Weights of a small transformer language model: 7538 steps.
MLP neurons of a small language model. Each row is named by its layer, matrix (up: input weights) and neuron, and shows model dimensions 32-127. Each number is 128 + 24 x the weight over its row's rms, rounded and kept within 0 to 255.
A block is one neuron, or neurons of one layer that tend to fire together. After each block is what it responds to, as a language model described it from the Wikipedia text at the highest values.

L5.up289 [163 160 171  99 129 123  56 147 112 149  80 106 109 162 113 140 119  98  91 129 131 139 127  89 154 124 135 123 142 152  91 137 152  90 101 113 115 137 166 165  89 127 121 138 122 123 136 162 117 145 162 122 124  85  79 123 140 106 111 109 161 162 125 101 148 142  89 153 167 163 118 165 176 165 133 104 142 110 141 100 133 116  96 124 125 127 130 100 124 115 113 158 140 149  60 136]
Responds to: Leading digits of numbers

L5.up655 [145 163 120 113 105 135 128 105 116 155  99  84 147 104 106 113 153  63 109 134 123 118 114 130 137 169 141 150 131 128 175 126 129 120  88 143 114 136 147 161 161 158 118 130 127 101 124 142 103 109 101  64 127 133 111 118 142 138 138 137 101 108 100 161 125 110 113 144 157 161 178 138 131 109  79  99 111 142 139 174 116 117 153 138 134 120 145  80 126 151 111 122 112 110 148 124]
Responds to: Mid-word fragment after split

L4.up105 [128  90 115 123 115 143 150 110  85  91 106 101 166 157 134 140 107  95 114 147 140 160 158  82 119 163 136 175 151 175  74 127 156 113 140 131  73 106 110  77 134 131 128 164 152  88 133 148 152 110 140 137 108 172 110  87 111 163 110 116 136 118 127 148  97 109  88 121 187 125 113 130 144  98 193 132 142 101 126 144 171 171 123 154 146 110 135  88 119 127 111 127 105 152 145 137]
L4.up438 [135 144 105 119 143  85 124 160 142  98 150 118  93 158 116 142 103 119 144 133 159 140 186 106 107 178 103 171 132 155  85 110 124 110 110 140 102 139 149  93 120 103 102 157 132 137 119 143  96 103  91 156 127 137 127 109 109  96 145 161 104 131 115 133 121 121 133 133 132 124  93 119 108 117 118 152 155  73 161 142 132 114 163 166 114  86 158 165 135 122 114 147 124 172 106 126]
L4.up481 [147 156 132 149 121 103 183 122 123 120 132 119 157 111 134 114 125  64 153 134  77 100 109 128 158 131 162 155 131 140 176 107 148 139 123 136 139 127 126 136 130 124 140 134 132 118 110 121 161 160  98 130 145 122 144 135  82 121  90 191 120 164 123 108 109 208 158 164 108 183 162 141 171 121 148 101 152 110 148 143  88  97 137 133 109 139 107 134 121 109 135 125 117 118 119 113]
L4.up691 [107 130 123 121  95 144 127 126 130  91 114 120 142 142 110 171 120 135 131  99 124 140 163 110 109 158 136 134 152 136 103 163 140 145 164 160  97 149 130 138 122  92 104 109  99 129 124 125  84 138 117 126 126 141  88 142  72 159  89 133 147 146 130 134 119 137 152 151 141 117 116 145 128 133 131 150 131 118 132 107 146 140 100 163 113 122 134 138 127 127 107 153 114 101  90 114]
Responds to: Mid-word vowel-consonant pieces

L4.up11 [145 128 143  93 120 116 114 107 120 119 178 140 120 120 101 113  88  93 116 158 155 125 113 113 143 107 147  97 114 154 130 152 122 160 155 124 128 186 135 178 113 105 117 145  91 118 168 138 147 169 117  95 142 151 145 146 116 157 131 152 132  94 130 142 122 122  81 118 147 114 101  88 122 143 106 123 135 126 105  88 109 112 183 149 124 127 109 126 131 109  81 165 171 143 166 133]
L4.up153 [134 136 102 103 123  90 159 140  83 171 138 136 126 113 133 158  84 130 129 126 150 168 113  95 124 145 135 146 141 144  73 134 140 123 158 171 105 145 147 129 120 116 140 142  74 149 142 130 107 160  81 128 175 126 144  78 117  95 129 122 154 116 163 125 156 100 141 117 136 104 129 158 137 121 149 100  89  91 154 117 104 120 159 167  97 138 131 111 114 131  77 175 133  83 166  83]
L4.up295 [164 151 139  73 139 119 106 117 162  76 166 163  88  83 137 103 131 175 156 123  85 127 156 159 109 161 147 148 161 146 109 106 138 133 117 136 151  96 156 106 149 146 121 110 130 148 118 108 147 150 101 202 141 123 147 162 113 145 122 138 104 127  71 162 113 114 137  87 131 130 141 121 143 161 161 146 169 122 123  99 135 129 172  85  91 131 143 148 127 153 140 109 143 166 122 105]
L4.up504 [111 131 124 105 141 125 125 142 132  90 147 113 133  97 146 130  87 131 144 139 101 146 114 111 144  94 150 129 108 116 100 112  92 156 141 144 119 162 174 118 150  96  99 119 129 157 122 116 135 171 118 116 127 130 162 128 105 142 115 135 125  79  97 151 115 104 136 121 110 139 128 138 135 121 135 121 110 154 149  98 119 111 165 167 151 110 108 144 113 151  79 145 154  80 157  88]
Responds to: Split word-opening fragments

L7.up68 [131 111  87 136 164 107 112  82 144 190  79 146 130  93 143 119 103 154 123 139 123 108 179 143 126 106 153 136 101 124  90 145 138 146 117 194 118  98 132 100  72 139 148 101 159 140 118 110 122  93 133 129 133 151 112 138 118 172 133  83 152 132 125 109 126 140 123 100 124 118 150 133  93  95  98 113 111 131 142 123 147 161 122 114 105 119 130 149 120 168 158  92 100 104 140 134]
L7.up266 [136 107  90 141 114  77 125 130 108 108 119 131 126 139 145 134 107 129 143 136 110 122 114 130  90  96 204 150 117  95 119 161 146 101 122 154  65 146 155 149 132 127 199 153 122 137 142 119  99 108 113 149 150 156 150  77 146 134 151 118 115 140 114 144 113 115 121 132 133 111 142 161 115 146 126 157 138 137 112  63 127 143 109 100 114 110 141 111 146 115 129  94 135  88 147 125]
L7.up454 [115 111 124 125 136 127 128 125 131 183 142 143 122 147 159 122 101 140  80 149 152 143 156 181 125 135 115 136 148 135 164 150 147  95 112 124 158 108 125 107 125 113 159 173 151 139  66 172 134 147 125 134 121 159 163 138 152 118 134 112 116 126 127 113 126  82 115 112  75 154 136 163 166 135 126 141  83 109 144 129 129 128 148 139 114 159  91 117 143 110 114  90 107 133 119  95]
L7.up617 [156  93 167 115 128  98 145  94 130 116 131  95 118  66 133 134 144 130 113 153 107 149 122 152  98 118  98 150 160 149 120 163  94 148 164 110 137 133 148 169 100 115 141 104 102  95 138  98 141 140 111 151 134 203 134 143 128 108 125 144 113 115 152 107 117  66 126 183 127 128 150 143 132 107 143 113  79 123 143 103 129 150 114 139 112 135  84 122 118 191 161 154 134 146 149 132]
Responds to: Clause-initial pronoun "he"

L5.up402 [114 172 163 127 120 156 111 110 165 130 111 146 102 179 134 109 109 121 160 145 115 119 111 109 155 131 118 120 139 134 141  96 144  99 129 116 105 146 126 171 116 136 131 160 111 114  85  96 134 108 153 131 138 114 101 120 115  97 142 178 127 114 124 128 161 122 101 160 119 111 150 128 138 109 132 148  93 106  86 136 137 137 130 120 148 132 115 151 108 118 145 138  97 158 166 114]
Responds to: Mid-word fragments like ra

L5.up344 [157 150 110 131 107 106 124  91 138 130 137  93 122 116 131 135 169  98 130 141 148 175 176 143 110 165 100 157  98 151 125 116 128 159 109 165 135 134 143 122 142 111 167 128 114 106 105 141 105 119 149 146 110  91 145 154 129 155 101 187 121 151 150 137  88 114 135 124 125 121 119 119 104  83 137  95 131  95  78 172 127 122 123 127 124 115 160 115 135 148 125 166 125 120 122  86]
Responds to: Mid-word vowel fragments

L5.up80 [128  86 105 135 197 126 110 142 121 127 134 116 122  84 152 175 106 154 113 138 122 106 115 143 136 158 125 156 112 132 125 141 151  97 103 173  89 129 142 110 131 109 135 141  89 113 164  87 146  95  91  96 143 129 142 148 108 102 115 130 145 105 116  77 106 154 121 130 148 145 122 149 128  96  88 101 162 115 167 164 151 129 130 129 126  92 115 148 128 148 122 115 111 116 123 107]
Responds to: Split-word continuation pieces

L5.up517 [119 163 147 123 117 119 100 104 105  92 141 142 137 111 142 122 136 142 129  80 100 126 174 145 130 134 152 182 139 129 136 101 124 159 121 190 122 113  86 162 150 124 129 146 164 169 139 115 131 148 152 114 121 146 142 116 104 161 133 146 129 122 131 128 145 138 125  93 161 102 103 134 120  86 120 156 127 133 135 133 120 158 115 108 134 118 125  95 114 131 155 117 136 120 142 142]
Responds to: Mid-word continuation pieces

L4.up240 [ 91 145 144 120 168 108 145 137 128  90  76 162 102 138 148 133  81 121 145 128 166 156 157 159 106 103 165 106 155 108 120 153 114 155  89 126 141 130  90 113 124  99 155 155  88 134  93 142  89 134 108 134 119 114 147 129 131  94 111 156 132 146 149 153 115 105 100 166 118 121 143 103 131 121 130 112 141 114 150 147 110 117 129 130 126 142  93  94 142 126 109 147 157 154 166 145]
L4.up350 [132 109 152 101 131 126 119  51 130 136 146 121 113 114 147 174 139 135 124 125 102 129 147 159 132  93 133  99 113 132 151 116  81 109 122 171 105 159 171 153 101 131 156 150 118 134 119 105 158 174 151 138 139 113 145  98  98 138  85 111 166 129 136 129  84 109 122 134 130 134  99 175 160 163 117 123 108 134 158 146 107 146 180 121  86  80 112 159 140 113 128 152  99  91 165  92]
L4.up454 [119 152  69 152 164 121  88 137 120 145 156 152  99 107 161 104  96 145 122 108 125 127 134 110 132 122 166 126 151 135 104 117 142 120 117 123 116 133 156 123 128  97 129 120 119 174 103 135 156  82 131  92 134  81 180 137 109 111 135 113  99 103 179 108 119 102 169 142 143 151 144 142  66 186 123 122 129  82 166 140 146 140 186 122 129 123 133 160  95 112  85 136 104 120 133  99]
L4.up523 [117 124 128  94 154 134 127 116  80 120 149 130 139 130 139 129  93 114 151 144 145 179 131 128 147 168 108 107 111 141 138 167 133  99 158 144  86 155 122 147 125 145  77 158 153 110 169 133 115  94  96 165 160 140 124 121 124 121 121 162 129 117 113 127 128  91  98 129 115 179 143 123 181 186 126 127 154 101 132  82 122 104 125 145 174 113 136 128  82 146 126 120 201 127 103 130]
Responds to: Fragmented common words

L7.up53 [ 83 138 106 131 111 132 116 144 139 113  98 118 120 108 130 150 119 145 128 115 126 148 133 135 100 105 151 139 167 162 126 153 136 130 135 140 117 174 132 134  87 106 112 114 154 100 117 138 126 109 134 101  84 145 149 159 101 117 105 181 126 133 117 131  85  85  95  93 100 131 142 134 109 131 170  90  83 143 168 118 171  81 196 108 134 120 151 141 108 121 119 107  72 157 171  91]
L7.up184 [116 104 106 126 138 126 136 125 118  91 166  89 169 132  88 102 130 131 116 109 132 139 152  90 115 142 130 143 123 152 104 149 133 139 109 123 134 113 130 135  86 123  95 119  87 147 127 154 146 144 153 124 145 103 102 133  83 120 101 109 161 135 110 160 115 141 114 107 107 170 132 114 136 146 103 115 122 140 106 143 113  75 154 186 115 120 122 189 140 132 133 121  87 143 119 108]
L7.up578 [113 113  68  94 129  68 108 108 145 124 113 108 141 147 131 113 148 165 102 110 103 153 154 109  99 171 140  79 126 106 109 117 133 189 105 133 124 152 127 128 130 112  65 109 127 156 130  65 168 127 131 140 142  88 101 138 149 155  78 116  92 151 113 129  93 133 148 116 113 136 112 129 144 117 123 147 124 133 149  78 113 126 154 133 123  96 117 140 176 119 127 116  86 154 130 130]
L7.up734 [119 141 120 125 143 103 127 120 176 141 163 149  84 146 117 107 137 168  92 131 125 132 112 148 122 145 120 116 143 113 144  94 171  96  95 164 154 111 121 123 121  98 146 148 137 163  75 120 132 120 145 128 114 120 126 143 140 140 140 174 121 132  88 125 168  88 140 150 129 141 148 136 115 154 120 124 137 125 137 144  95  88 173 158 126 112  63 121 111 147 138 142  69 141 125 124]
Responds to: Mid-word fragments of split words

L4.up232 [142  95 156 154  97 160 113 153 111 101 156 147 138 108 150 125 144 123 158 164 136  93 153 113 124 143 152 202 135 163 104 135 101 119 148 150 113 121 138 195 104 117 131 120 122 144 160 109 129 143  76 148  92 136 148 119 106 140 104 102 128 154 133 145 152 156 107 131 161 149 125 161 107 154 103 105 117 119 176 123 106 104 165 191 156 129 109 142 137 110 119 171  78 183 130 122]
L4.up299 [123 157 178 119 110 114  79 124 129 148 129  98 137 134 109 141 138 141 111 130 126 106 115 107 143 133  90 182 173 137  84  74 130  95 163 111 104 154 107  99 117 134 145 187 125 115 114 149 129 127 148 143  76 121 125 126 163 132 152 131 135 149 107 127 178 130 160 154 130 131 116 106 131 117 120 106 140 113 122 169 145 139 170 121 116 135 108  77  89 109 119 131 113 134 124  80]
L4.up398 [119 125 131 126 126 139 134 126 145 120 109 134 134 180 116 131  99 140 131 110 129 119 142  70  97 135 155 153 114 184  66 125 168 112 150 129 117 101 112 160 161 133 102 125 144 135 169 136 107 129 110 134  79  96 132 176 155 164 119 201 110 104  80  99 127 139 116 119 151  63 108 121 144 131 125 149 139  97 140 153 152 171 194 139 133 131 125 131  96 155 141 133  84 120 158 162]
L4.up668 [132 188 108  38 164 169 106 150 140  69 104 130  99 159 146 110 155 160 104 131 105 115 103 150  99 129 114 155 140 138 122 147 116 152 133 138  90 125 124 138 140 114 109 136 129 119 120 150 108 137 106 112 117 144 124 150 150 113 101 129 128 134  93 114 162  90 145 169 110 151  81 137 171 145 123  90 112 136 124 132 140 128 152 135 125 181  76 115  96 123 154 102 118 124 120 131]
Responds to: Predicate-opening article "a"

L7.up57 [116 168 149 118 145 155 108 141 113 142 151 116 124 162 115 128 110  54 125  77 117 126 157 163  98 133 114  82 135 119 161 144 106 111 150 113 131 148 139  88 120 138 103 108 183 152  81 123 126 103 116 116 106 186  95 133 137 142 142 156 128 138 128 102 134 162 109 135 153 130 121 129 128 184 125 119 118 133  94 119  99 106 121 139 145 132 151 107 125 106 119 161 160 122 110 116]
L7.up123 [139 141 128 151 132 161 123 147 117 112  95 143 138 107 141 112 117 129 102 108  59 137 129 118 165 168 151  95 139 146 125 152 151 111 118 143  97 117 154 142  81 138 109 137 123 118 154 145 120 111  92 115 189 137 140  94 106 137 130 129 102 110 143 127 150  79 106 191  99 102 134 193 109 125 145  94 104  97  81 135 173 155  96 140 122 130 135 111 104 107 112 172 131 150 121 124]
L7.up359 [125 143 156 148 125  99 104 100 149 155 116 109  87 165  89 114 113 109  94 142 123 133 158 147 123 142 160 112 147 108 133 102 111 151 154 153 108 138 128 101 118  91 142 150 111  96 163 120 185 125 109  82 157 151 153 148 112 134 124 161 204 127 162 121 147 159  83 100 146  84 138 138 119 126 154 134 132 109 139 120 160 160 135 116 132 115 120 180 143 153 105 151 111 113 121 116]
L7.up565 [108 111 169 124 145 134 138 146 144  96 167 106 105 162 112  91 119 108 109 100  69 170 178 163  78 154 103  91 134  79 100 155 133 117 132 166  62 102 143 111 154 125 118 105 154 125 118  96 106 149 105 121 150 133 138 158 113 125 132 137 124 120 148 141 126 130 133 163 119 108 145 126 167 105  93 179 130 121 159  92 123 150 165 130 141 107 120 148 170 109 129 151 139 108 152  80]
Responds to: Mid-number digit pieces

L7.up286 [107 148 134  73 152 152 114 132 113 138 150 109 126 139 114 173 176  86 108  76 143 130 162 164 117 111 105 199 126 135 100 134 118 135 188 170 146 165 156 140 128 136 187 117 138 128 125 119 109  92 134 135 146 144 122 104  86 108 140 127 155 122 121  49 131 138 143 131 160 122  99 149 145 115 101 108 135 126 130 149  92 131 158 136 120 112 148 167 112 129 100 139 155 121 134 130]
L7.up499 [171 113  79 120 123 136 104 133 125 132 140 126 120 100  98 130 106 146 128 168  90 190 130 155 129 153 150 118  86 149 123 127 111  93 129 137 158 162 146 127 127 137  88 144 104 150 165 161 147  72 101 141 165 128 133  87 104 128 126 165 127 117 140  91 116 151 105 150  96 126 101 124 145  89 140 105 135 125  98 134 154 132 130 119 119 139  99 125 164 157 151 119 121 120 122  88]
L7.up651 [107 160 158  92 135 162  85 169 108 107 112 151  92 122  98 117 108 101  87 122 101 186 123 127 141  93 157 164 165 127 135  92 136 125 106 176 120 128 179 137 114 112  74 129 154 139 122 130 152 152 143 106 137 108 125 131 124 123  91 158 154 124 136 133  95 149 150 159 150 171 112 114 144 131 140 131 133 121 121 122 121 161 129 113 120 107 135 132 141 113  93 133 111 155 112 122]
L7.up677 [124 138 105 125 132 113 113 152 131 118 188 133  91 159  95 147 113 134 111  97 121 124 146 149  92 133 145 114 152 148 166 106 135 125 151 140 149 118 127 144 118 159 119 111 120 124 126 142  72 113 132 157 134 134 112 112 117 177 121 164 122 135 102 124 126 106 126 157 101 155  95 133 144 163 102 186 161 155 117 144  96 103 130  90 118 119 160 113 116 136 133 102 129 103 139 123]
Responds to: Split-word continuation pieces

L7.up42 [104 140 144 131 150 150 104 151  93 141 115 134 108 130 123 131 159 125 110 128 144 120 166  29 129 132  99  82 114 122 149 133 156 120 150 111 128 181 112 127 135 117 136 148 142 117 151 130 115 126  98 122  88 183  80 100 106 111 120 124 141 166 149  95  88 111  79 120 138 168 141 118 122 118 108 103 130 128 160 121  82 141 129 126 100 101 177 112 155 167 117 140 120 151 109 112]
L7.up228 [184 141 122 144 167 116  93 138 143 129 130 120 119 147 107 111 114 126 141  95  97 121 167  56 124  95 147 125 150 139 121 116 107 122 102 129 136 145 105 121 180  98 126 153 182 180 137 151 128 139 162 121 133 102 139  48 120  82 160 138 158 152 185 152 131 188 103 125 140 116 124 108 161 153 136 140 136 173 109 140  94 123 158 133  98 133 198 122 120 126 140 140 101 125 110 117]
L7.up420 [141 186 139 156 141 104 128 140  95 128 108  86 148 158 111 100 140 133 190 148  92 145 179 150 129  65 130  85 128 116 141 184  67 167 153 146 152 164 152  98 155 131 162 134 100 127 149 155 125 117 106 137 117 161 119 133 107 143 107 110 142 164 156 169 105 141 103 101 126 121 110 134 119 146 141 120 109  94 126 127  73 121 147  96  92 143 131 153 127 139  85 140 153 131 146 133]
L7.up676 [124 120 159 128 119  98 154 122 125 132 137 128 114 145 163 121 121  99 136  92 133  85 180 125 139 152 177 101 112 188 116 160 152  98 139 145  99 107 131 130 155 141  92 142 112 129 123 151  99 121 152 102 156 151 139 114 136 191 110 122 137 125 139 129  74 144  83 153 134 132 142 146 157 146  99 144 108  97 123 120 129 103 147 127 118 110 109 105 140  89 105 100 144 107 157 108]
Responds to: Digits inside numbers

L7.up300 [140 171 127 150 138 136 102 110 167 118 155  85 150 177 128 159  91 128 165 137 104 148 143 161 128 131  94  97 183 116 111 102 162 133  97 113 180 178  93 156  62 122 135 115  95 147 136 113 114 113 126 156 132 120 141 108  95  93 126 119 129 158 113 100 149 107 146 138 143 101 107 134  98 127 128 104 118 145 141 131 152 132 169  74 131 117  87 164 120 101 168 118  95 117 136 113]
L7.up349 [133 116 104 135 142 137 111 125 101 139 174  88  79 113 141 158 109  79 126 157 124 111 188 149 118 101 145 108 143 125 113 126  67 122 127 163 148 154 109 164 100 102 133 145 114 146  97 122 146  98 130 142 174  92 114 149 118  93 103 149 138 162 111 110 165 105 145 140 111  89 105 140 113 124 135 151 123 116 146 104 108 127 141 113 122 109 131 104 152 111 111 131 167 154  97 173]
L7.up469 [149 152 104 158 144  78 157  95 140 123 141 140 119 172 106 138 103 114 109  92  98 111 176 113 165 148 133 124 142 116 160 143 154  86 122 158 152 144 112  92 111 138 137 124 174 107 106 162 101 117 140 130 102 114  65 156 115 143 128 163 145 100 124 127 154 137 130 169  86 130 124 157 187 176 119  99 105 149 121 153 144 131 141 122 127 137 142 122 133 126 145 102 104 121 137 102]
L7.up486 [157 123 156 114 112 124 129 137 150 139 123 105 119 141 113 124 156  95 103 132 105  88 138 117 140  95 129 155 147 139 123  96 105 144 151 128 176 132 108 143  81 125 126 137 134 133  86 106 130 177 132 156 101 122 113 109 118 118 146 114 133 153  84 150 193 171 159 128 148 142 139 106  90 129  86 182 112 152 127 136 140 135 123 135 146 159 125 129 102 104 149  62 100 102 103  84]
Responds to: Mid-word subword fragments